{
  "num_hidden_layers": 8,
  "num_key_value_heads": 2,
  "rope_theta": 10000.0,
  "rope_fraction": 1.0,
  "attn_scale": 0.0884,
  "bias": "none",
  "init": "normal",
  "init_std_o": 0.0,
  "learning_rate": 0.000904,
  "beta2": 0.95,
  "lr_head": 0.00671,
  "final_lr_fraction": 0.0,
  "max_seq_len": 1024,
  "doc_mask": true,
  "max_steps": 4005
}
MLP neurons of a small language model. Each row is named by its layer, matrix (gate and up: input weights) and neuron, and shows model dimensions 176-367. Each number is 128 + 32 x the weight over its row's rms, rounded and kept within 0 to 255. Numbers have three digits each. A neuron's up and down rows have the sign that makes its largest values positive.
After each neuron's rows, "fires on" lists the tokens most often at its 100 highest values on Wikipedia text that the model never trained on. A number after a token or word is its count.

L4.gate22:061106062074154165113109116130134146144104150099093119075149114126154082156107115166183117137144119134117169118120107104102105104090056102101122142156188114122124099106158119155108107123110097176157128123161058091166161071129112121154123094138178083205121140134110126159166124109220088117065122115202116127215089123119176098146105135145161089119092104139124135104131180087191169122138111116136159134133171117135179079165109120123205188141101082128138100130114114087166073098117157109109098092174149092139143157160147238151135117082082191117168111134126121116111069128125155147
L4.up22:145168156140140144179114163100128079160127150083080112209159110171135182125114117089061112118125142134165132149092177123123076087114106145174127097105145171110090068093120127133164113074072117181100125090143133077141082155135100139095167140171083206196091123091149104130117134179105125123116150122129123054091108095103073119140131120141108163147162154101173134086082097122159139143161115162141099127138150123175152093141136169152102163177121111126155103137156160073080126079053116123071152146127113136131087077118150089147112125130147135114131142150175157182128173114149140134
fires on: "- " 23, ") " 12, "ic" 11, "ur" 5, "il" 4

L4.gate386:157134097159095151168126138115138109127128157135204125106195133088161089126111118117186182086114155119086162132123080089105108138115096174067110131176156174109072155200138075174169104187132111142123135069116107090132176151096118117106126087117170112129167114111137134119139086132118161097097093180132154149084053095156102097108177116101170158090108114093150129154102187053127118195173126110085136135145199104110140161137182127119100133149176157111092072089148121155125086140110144147107119080129089138177108096151131185127209108134115153120170126147111085151131115114131162193
L4.up386:106177086143108145115099123129096067163129161179179098114110164113115079146085083145107168071108155198132174109157170092112123137081151141137070133098133135157112126155097138108158120094140093071058123125079132075122205182158134146177150154109113161135103123087148067053136103137113106144198118158097135136180089160060153144125175113146119160108102045107136114175168119119094107149063112146108106111191151106121116156134189175176144177077198110096096196129145139120110121126131166175078131110185099123174136175165117080096133139092112151165126105142123134068189118134110126115
fires on: ", " 67, "N " 13

L4.gate647:144118142151140161185140142122127180106147168052100128177149122113137128141106095112183155135104141138128122105108111171137093121077102148140135173105142123046096175127114107089111119149169116087130111075117160147108138119113109140088127138130153126177162134096110173211128153102104178144129113085072129145146106097093056084135088093164094071107109143050114173108132152133155103123091129102116173095086153120115113139111096157151079148077136144143074138155139166098091134095112106105112128154140119092104159160058126166164089152122136124181085173086188092173121070106143114083
L4.up647:165174146192148098122089122114105099129128152126096130093074135111127136179123091158179085112121129083129100126124155095120128100104101126140130203115122154127092155119141148106073087148096026136152118096149069106170110092116138110150175155059126094180116170127100129114108144143153155124157095076077090128128128093167097108085134134113144165129169164143175121121131139150111139166147118163189203134151074108182145103116105180170162105148170139087162141162163140158136108160076162089119101156148111170131157086160130052160148132099149155184075193137125138057156169145157140086
fires on: "— " 36, ". " 18, ") " 8, "–" 6, "u" 4, "or" 4

L4.gate855:132118114179146135141147126109072108182113143166149128164118186105153125135173072082110093129103117125094140128119094151086083154102142149132145109078150162082127159059122142183127141193131083132083113090150144087136172111117188139120140138170116115141096120200162090133142171115124172133114144122148146113166118122140173084119127164073155112145167193158085162114096168087073085101130097068227151154115117099114108164095201121163127132102224145113113054076089161120147104182106078104099085145123049147186118128162075082088158094138110176160133143115117157141103100176150132099
L4.up855:120145133153113161113102113090153143141150168153140105142119132191153140181137028059139108164146123082110089104156146086140062160126109137159121130094181167166163139098153153158103146062137092141105121100123158146162124139104160080166136166137131153112143145246144136114136148111154182152135032114133098071150100117119153122170121139070120112110142171156070102139122183102138062123125168161174125100111130109114145101043152124130165081135198095125124045079133187114088096165144084149161103079097117082155128078174134138081112089106105199150166113094112109140137087152156110157
fires on: "; " 43, ", " 17, "later " 5, ": " 5, "ough " 4

L4.gate536:143130097115172120073208160076145103127173095100114141135108141160178134168082047074103168138097144098126205119121150150160143165179150101136091148127089088152088157087114175202124079128122173143137096082137132143139133109193168142142140161133129088098128082136172086149125060117147108082126091112208140083154152104126140126150142161084177085157092091171102154103124092126069176111123088102106157136139154133124128141136072170185142092179130060126141116090160105141105073184108144168095099150114148134148126115167101191223177080105099093138146090125097153101155084148138143097
L4.up536:133143098102099146109091122076081108157134051100097142153144122189071118123133145084097194183103085054143163176119096147101122140120128138140133142146117168070127135142080112139084126115044122159108131100146151099077116153130139133140107136119106160087027105126128118100167162154107127056129153111120125122142142114133183098098140210159152141156134169101088132070125082081124141135153129117075167140116144179135147162106150161141123141164111103114145132126104095162106141094112119146164108083095179149168114085140124193173167074139075067136127117100114132178084106125150118098
fires on: "." 49, ", " 15

L4.gate551:143169131151116188186137082131088143088115140130115139168187186118091169034143133128087129197088130127168117138171152187144119136086105117079122124092106153127167163115136144138147131143102023129184083149080122129133124157147177116171103152145069148180139148143069126208183127159178141123143113157123059148120129125140108164170080145128119123156125125160090138116136099181111113128096134116187155149145155110110075143138086177119139063188197058124118168132123138167163145111094205143071108140131118116165123155127085133137165122192155124111112171158118091114176110089114066146
L4.up551:105132065107147130055117161113114127077147081090119144083158101116105151162144091068120145110116137055136121104104109177118174071182127115157080109118177177123132182116135089094109121083120110117142127068087113126094126142151155101159090118105134125097177159139180120147156132117171121136178049111100107113133114128062185130084140121079158183158075194071115163117159146104107118103110131144145131164145172116159145102176070088113155110167089138119162169154083118152134115203131156195190188119151133095124095122177119141157108110143131120142113072157162128187109108082159097156
fires on: "v" 19, "of " 11, "which " 9, "time " 7, "as " 5, "there " 4

L4.gate406:117062103141122111150099097125133114141126156100124199123112120072186131154149158153086118109139102132139117114109118123107148159170075139136127103125117173126160149086117096153159139205173159124121084074098098133114124090119107129116067089161134106148157146186140123178153177086081140116115093129177174131175112103138144146204117144128188195170123093126152153136104157174113115129125125127116094123163066132128138128137112124151146118106104091136175035146102171128132145109131079084083152153140162091084209183157161093107127154157063152158139168194085159108166116085097191151
L4.up406:114127171101155141118135125111127068119159085112124135126087156143119101098121157060104157117113135164136170114159084157136118160136081180124207158129165081155156137096121127161124085111103156184127150110121171135116072129131097153145154182121138128095131153076127177093137125173153111095201132171137157142157151088147214148166094180096134122170172096207100160125109154132136168106157139050156151046162109106136129079033135161146121160125105119161160161157140101102112154092108128152062135158137160141154149144131151134151105161169114120112060109102119165049205145145154151132
fires on: "." 24, "193" 13, "ap" 8, "–" 6, "200" 6, "184" 5

L4.gate513:167101160168126101113104085101148151088069128151133084139098097138133134145105133076146082131070180098114126163162095133126123127081118142122095104167172138167094202124151107149189155122135154163111113137142141163140125134113195116124117120127132136106152106103175151117119109174133091117149083190170129075115099111147087193123135051117149117192074151122117128151138193047145084166162114125090141173103078146150120142114148204185087173145129132137118127112101219120184151117167143117123144136075156077161178136167114095110178150111140124139073163135156077160134080138158139166
L4.up513:128082177137108090158120147081130085085106118102160094075159145178140130083068090106177160083056138071140150108157090141136162128153143090149155135113116107137143130130143105105123125182062132094155080115150131129104140136075095121084087189083100103133112080097157100054185123161098142154164053187131112069161156112160169143106167150117097128149170210100106154136103156052131092178151130122126087098128116158211128178105156130101102109134111092154114177138084168175193144058146178208135120110154154136160161082200125189082158125140128114176122080086077099133113079162133094187
fires on: "- " 20, "| " 16, "b" 12, "was " 7, ") " 7, "), " 7

L4.gate603:076080109150097177124149128116202185099123121074099129097085089088104113101104111122106152164084066073150093101119101107130072149140147164126085172146182148119136157116107116123133169129147119142090153124132107205140101114101129101121170112203138065094175106122175126152111168107131155134075135122123126084108102143088163202182171180129144128117134112112123082143076156118159138089048106118155156171173160142111132100118137145158115142119134110075160116096183176137109138122083117134207142117120104110185122104134157091102084166106047191108132113133140162088120107075150168173
L4.up603:148110151107110120097134166135126125122165126120095160172111188079171134096107138184127107094165114151127132114116205130154056104115082124154155059082108104187134127090129161172067186212138067162137186151061127123167137107131100086092153166203145137124146176150168101138119115137097088164174083107161094077181132116076109155137115111122152148161126145182164083106099139181152075048105179158190121108136146152108160129122095147103073131159079128101114079154160108128126109157164131147164133134125102094088133163152144128134012128130145097136127190155128120210103142108110131161
fires on: "," 24, "." 23, "–" 6, "-" 5, ":" 5, "that " 5

L4.gate219:107131145098125103142151182115100105139151127161109144098148146110155108171136185134050172178068151142129154110097103190131127141156164156142060135095152063162104133169108108126118164115063189116146106100142112136139120150092079118179176178140131176131105084140138111093162158108057093138173131113177178103116126138151188103120156133197133072215169212170139150062110153109152146162082145093146170094151087139139111140097154101126054112161117141168143128121100192101147149038120185015078130133128099079117194104093171163197171095095063124192153088091119101126116130130144106143
L4.up219:123110088088166097076119113156113064145114135088125100155085169135085100133123142136085134131085120112142129127180083114087166143208148118126094083176103108160203139169097109136183152128062101130125107113106100114085120101122105125157142118159110114138085084078165134085144144160113151117158087060175116139104146119136124090124142142143166068176191099156156105210064118089229183148113149149085106151114126141136105146153138158107069135134123173139111141148109191083120146098076163078129125108126103097088199135112129081130196177035120103144114171139100068131108138097113156152
fires on: "as " 29, ". " 12, "', " 9, "' " 7, "." 6, "| " 4

L4.gate281:119116129111135171122066153193098117122061077176156122145106088095173104085102109118103127137076159157107152079093082103099115068158126103098169130145128172112101134108164089152122100133177179118100129140145167131148119148097114127111122155148131103112090135114082136083164138168158111136117132137186102123120098114154085101208090095161188168098166156131122151186128149127136126098113120129098101077145131069205136107130142141141152163139127185151105120113122123095155120147136148133139140177157113106089075110132101120151159121074138166178122124133135149136133136088134156088
L4.up281:126157130129118116116092152188094117098072077141140122151097129082118141066093154096129175124103161134147099156120127166128182120121079157096115103103094125175086179158077107090135147156167087114093157132159141121161142101147129088112109136135085118132080162150096086125135096164155064127140153087091078148159092119158128152167097104122131113091146125106144156133141180096122074165141113116137072058120089106104170186124153160102205133159173136202120129161177122133120157135129103148177099166131094133100109066194085078115079113078155122147119134124091113141057124145175185043
fires on: "d" 18, "ad" 17, "si" 6, "tim" 5, "it" 4

L4.gate269:116148122075061058142124156152108152143173201169163133105185131103099103128099101135124088126130137145152128079111194130167091143119078140068124162151166111115139125087166134150152187191133165143126115110154153114155124107158177092119100175110093191119158125166049106196161129087081138184157125160103124115109186089132086123092101090130121114089133085124117111096102115160140121122135141176146080112137123145108157079190175106136114190129127069135116142106065131137124103177114141149115159177166092090104116142149095137117151180110118145086185080134124118079153135121133101088
L4.up269:091203149183142124173151128110121076179161129078131140172125067128124145194102034108075187186126150148205088117126156112129142145122043134171103174147154124058150133108150114165128159109121135084163171104175139119146098109107218081125153132113074178104114140144168190189098153138160104136147151094115074119136208150137184152208160171098146104134067145165098121096091141159118166097087145140129114163140123196162153057154056095134204100157124087140136181133114158151119154148133145182089106139130109095140133077106148083133066107171109138094160082133095148127133111135179092154
fires on: "–" 39, "loc" 13, "ft " 6, "==" 5, ". " 5, "date " 4

L4.gate937:158144137100068093154136139173128106103074146137109147147187149128134138110125121119059090097110087117100054125127113148144080168157115087118119158154092154111120100091100141069123147067089108173100155091192189146089152191129111113090127123088195166133145102143143143120123127127126131106132094194088166116130090119146102114062182161114133198120113158139086117125119090169073129137156150083084116127167120118149066130191200163137104127159137140123086091134128168097141170178142168159166198123143189147129123181090094165091174118078109156083125067150055175115140116177139145139
L4.up937:115102142120090045144117161114144087125107156134158149094068042122112140080138131100035148115175156153091158124158129122114102121180158112113072181152105166146127107126174197064110086144050112123178135145107145094088124157090145088083142098122083095086149126161091112124121125135152147145115069134132116066095125171156155098141174149077176128139111149096126153162078172069103104113161140147116164095157097166135158125138138091124169147135090094119190075095137103107090174094109173136121118129107096144140121121152140115156126150088148108101175132150172144124128176124129170134
fires on: "er" 24, "f" 11, "e" 7, "z" 5, "en" 4

L4.gate325:076183094177165128163178135131127128150110140139182150101087139088098091115113058095156112092137140112065136155123166133027135086088110140124154147141082107104135091114124129166167078174130112160091072104171104138084111079144107120108128179091143145151074130125152132098099211070131050133156127120052111180116100141103122107082150189151110105094160117081101098119163125106152126177156178082101148159095123112142161186050093088123090120150128122101148122109129104093083180126178141111090086145176100143212103147103154161142107154127140123140147094128096202115061161151119121091
L4.up325:129099119209107151110105145081056065141137161104146181122208197136185132132152132098169094193084151094124127158154126126116145103142163221109156130159148132131131099055168124133154133112119158123094148154156119090196115080207114113091085131160082146131088133132145140176184124151126117174164119112117169142153096138143104145160121151157123179082136159130080178078182144119069131106082112142090205138131137142160070153081210167113186132133138094115061076117135187154101117137132106059176121095111166131126129135183161137163166123168115126144156153122156156155170115163100177159
fires on: "e" 19, "r" 15, "ou" 12, "y" 5

L4.gate166:132133114077135098140140089088153146122117104092116155119119068111144086035172118137143172069169080161131127114083140108155145148125154219126091094062155113110129140110126091093150113125093118079097129159075100126102188147165092166144180173130184073157142151149176097072126171171101139162145114136154123145129133106112121189155145067109139126143120125117154139091123123150084098136100131056169125100165159129127075120150113056129066138073128165030132094090093140115142133146106107089124176143130073123107138110049085103110133082106117140107115197113159097110138094176116159205
L4.up166:151145114155151108221158131133134121119169078165173158112084113121141110152155158177103130113169163115157137120117149124093129090144140153095167144167092112131096116119121126116171117171197142172099110123060145121096133074130125086107067125163083118111095072137099143146139163122158173130113159073121131187081117146175119137118116126124108079125083101156105104157141166160121175160144155128105152156132148103107128076149113171129179187144061153105096167152129124120102116100143132128120121186095153022145222154147172136175074217088127101208130084130165170129079120130144108079
fires on: "ed" 27, "se" 12, "one" 6, "ate" 6, "ce" 5

L4.gate1007:137134078083107151139142133174098118102109138097174108124149117113105163109060140159109078135134106128136056133147098167105107132124138163119127153101110094141150138025103125105096096136096095128059152138076154154116128087082134099145180139163107120119132160172110123141126075163105111157139127149128157157165153129131134210071062135132167143119089096124134116118077131123142111067124125150184061155197142077155129055122112160152140068105132101125094101164102130146204085130091017063163179159164130104086177149165127059156127090161162176111132118133089133232103109121124152160
L4.up1007:140095110137105153115122138144065106177110100097164087123105206095107120142103093190120137199157105115135119148198102092097119132081130173088149107108138148171158153130157135162110079080150090110133111145101122108038203145100104129131159069158098201070122133162112133140131112196173111128194049121134113204140119113092170118135097075235120125156110147150124105139153175082196122140101113096141090132147133142159092134130156153093145153154085169086136110134121108142162166093143140131148115148134141134161059155133149125194104109137107161142124141207053134121172153067109130141
fires on: "e" 22, "199" 10, "198" 8, "one " 7, "only " 5, "aur" 4

L4.gate797:129080159137157053101131157129145089125136092107131138115148160092092118190184119120167163133157163116119141161124128088059132063085115123140114165166129127175183207135155141103159124161122118167115105142136105175140086104117141107112157133116105096165150127127155086089098137128121117090112048158132136160201114066078127140071152115091145120142100135115140157123126142066149140158139153114130134154161159164118056160137152182124140176106108096104147099040103090132096117134131122107161105155097128156171142180172103163102126111153080179127127092121130144165120105128089084086
L4.up797:124152082095136112236115126109127108135160122134113140155105132119192160157109135093102127090094065116151105104112184109112102137155096033110075136159109187160073146129115152067080086127141172149140119171103151125183081152138128098135085157109116132070147129135098119113124178176146128123143147136134183111159070129126135120154110120142094201096157110065160137118168132151131154108128079121138119191136096067104153126117153171180153127100121167117104128123173200133144108180092078103106137139160163104076127121133077042115119162159161116196111060131124087099169100145138108165
fires on: "ar" 21, "reg" 11, "en" 10, "sc" 8, "am" 6, "m" 5

L4.gate772:127148160146123068150100126165140143154111133159118117081123163122143105099182159142086142112171125132165122124102076094144103160167151084128102124122191118132134136163149134147211138130181154120144106166103111126148111142104149162081109099074143066130153119192196157111104135083156135095133140184154113158086098097111144155081134056077146134153167099134106158099060124066215139135149157128117125102110174217143074139190148131133130129157146118171140098152100146180116153151127106102140095156165148169126180138182152121131128167093131123106181125186139125091117054210152128152
L4.up772:102115214155156065079114119125169151181133137132169131102132114163096138141154095166145171141162099148195116100188080082091136158140126169175101102132158073164182146188148114130217128082110160092120116114055087125101083088177155164145127158107103125097130126124130146064098147094119116082169097138137139097099139152154189080093153160119149119085118067095154125083122144097155139097151132129097121129153123146154096119160162119119091117123139084148136136211172084055109153099182106149120106092178179108097150099169136091179063130097098095105123135177103142129104110173112124096
fires on: "a" 14, "os" 13, ")" 9, ") " 6, "m" 5, "l" 4

L4.gate19:125067109095134126140157169119100081099175115156144088141104166123083142136129136167086084140102145167173110056105082112144108055088156170181106112150187108148104113084130078142143090085147149070137141205090207108134100190177062128143146188124177131086155105158173069135130136130164132152181095110152156119119114179117124117106156156104150119128118119187130093109099157167112100107156081120134195120179147048116117130072109117176121104146090122146083041130129139107200161134163129170086092128159112184129108082128161160193163110142125126126152127133103140115202108186107107144
L4.up19:173128142176139170119124108178152140103138161112159182087142136165134142109107148095128096189114115061153111125155107179110118097126142088163104163159150097141126084141156161151143120167130156108137053110192090125194124153126166109127152122153167169096098128182111145138144167089121104115159147151104161105106169138119151180154157131104122110091164126168142145112141103131087066127145051175098203150092164119168126151150099117127109118148150118153123078143139135136061148144102103084150099152142120186159140149097202117110133099114129157113104120093180166096131143116149088141
fires on: "." 77, "," 13, "but " 6

L4.gate230:158135103096145152153089071176102110134136142152106070164130148113120113102161200177089115127095093089117111082112115142142115167150089161146097179111147153060122172140118060167216153117120107180133152105148086156103152069152150123111141107143179119134139108076170150178181155161106159105134127151097123141117147159092153113105134099099105145094115114114117140083155152100144081151126121106132161122185186087154118161124063129114084191097149112063089103143081133096122070196135132119180161134141091135149121126127085179076184127150143136134164067099166124112132053126113180152
L4.up230:192122082080067111143195161155151189111083124132148176161106105076170120114170154102108118093154186115124103174124170113217145143098133109152144094105065113145119162129137117120079147149198190150146136173156120111156166138110112129113104108149199157155090157185104094134133117111083175093132126193050131102104126137102114169125154093152195179168163131165125106151109126174147077168166140188127130121155140100087121179103067178079116130119168145175129125089125135147123070117153162133102175130159114144057151152088128130108137085087151161099132157084144103129107137096134118181
fires on: "s" 27, "en" 16, "S" 12, "ter" 8

L4.gate667:154128124150162207165164148095119099162156124095148141157147156137161120125093164114138153170124128119130129127121105153145110122097135139146139104161134155164132158085106148159163133111104143114123182118109120166149096124113117149145082192119121152136165024125123134141191050131110169134136122117191154112147117090209084136159136087147116091122164084150069088150079141145077090152090127105163100111112139149126176147124146145168109130121145162128066086116134159136151121107056143092127155151123153135136150162111085117116138088092132162118118225137133125123129101175169199170
L4.up667:188156081131104126188095109130170134162170100108049102105136121160112108182148112150158173127082125129092109109119153087120133150178077103176199159163140162112165138148161116114183086085127175126142140103121101092136094106112157139148095154120110130148135149098141174145105113099168081063162160094169106170177153164149158121128182100115132124074137077124149174067118124112103126149170141100118181101136124146132165107120132131121127109071105079209111096123153076147100137093115076136104045104163123144144117137156055175191209120122095137127195087068158169149076110164114086080
fires on: "–" 34, "en" 13, "om" 11, "id" 6, "or" 4

L4.gate266:088152135192127153165059173192119134103067167107125149130141124048159109107153124169107094192086121132110111155159112128182061127174163074188097095098139195158145134069163122142156119117167102138145154149184070145081102153117142100126060127114149115175122124150123137160141112148132124117161152184163143187119142152150105137175134140118016176205109046096076152158067155121141102128145163135130104180084143106150147173140180097151158133173178122180106091098144158141202099096104168161088180127157151142122151135165135107123127109079111104157147105120115129141152124144177165180
L4.up266:099119115148182160137118171144107172056091146106155118154149124146101189113124105152150140079146087045105102132139125142137119154086085142147123147064085197134134143116171136153129073116089159092143158110171162167163130107143083091069131156172092129170147090116144124161095128112187118140090129145190120107152167169158141118178148118073122117159130177098102114108134133142092069096139111145144114174093120137104094159167121142115199156180169155115109087165137142164111103138122119089182130139151162110117152114135149106105103144146137130121143107145129146200154142158134147112
fires on: "–" 28, "or" 18, "m" 10, "and" 9, "end" 9, "th" 8

L4.gate907:200160121127122113113071145117152141109133082147125148171172165118223144086099112102091125062121152147162184166075110129105087153135167139198175159083114061066113147147156125156136134101132072079197118137119102149126157160153191110108071170102123148155085139170136101118157172095146090111086140092182108148116098127077169113145066093142132186098114133121073148124204147125095134151170134099025116071117157140202150113057164052143048120113115097059070107127088115122156086167108084137170172129121105119123143104137107126139112133111134131187179142110171090107087143130134132142
L4.up907:151124126198136121170122110169135129146131165088127191167085131111165090117164100138192167114052098059109074131153181141155059160052160120102162156190122137119063108174134172096145100113079142125142082112141125120078139101154158128188082093130115185129141114129096103129125122123195096160170147128077120168164125136142071109159129113204096137113106129126106102153170159090147124143111101176104099130137114182188122133131086078148176161176122120128106149106092085163126155097160149079129132188121116160117145200148133179121189135111137152104108111119135104136112092100074103129
fires on: "to " 46, "as " 15, "time " 7, "from " 6, "part " 5, "su" 4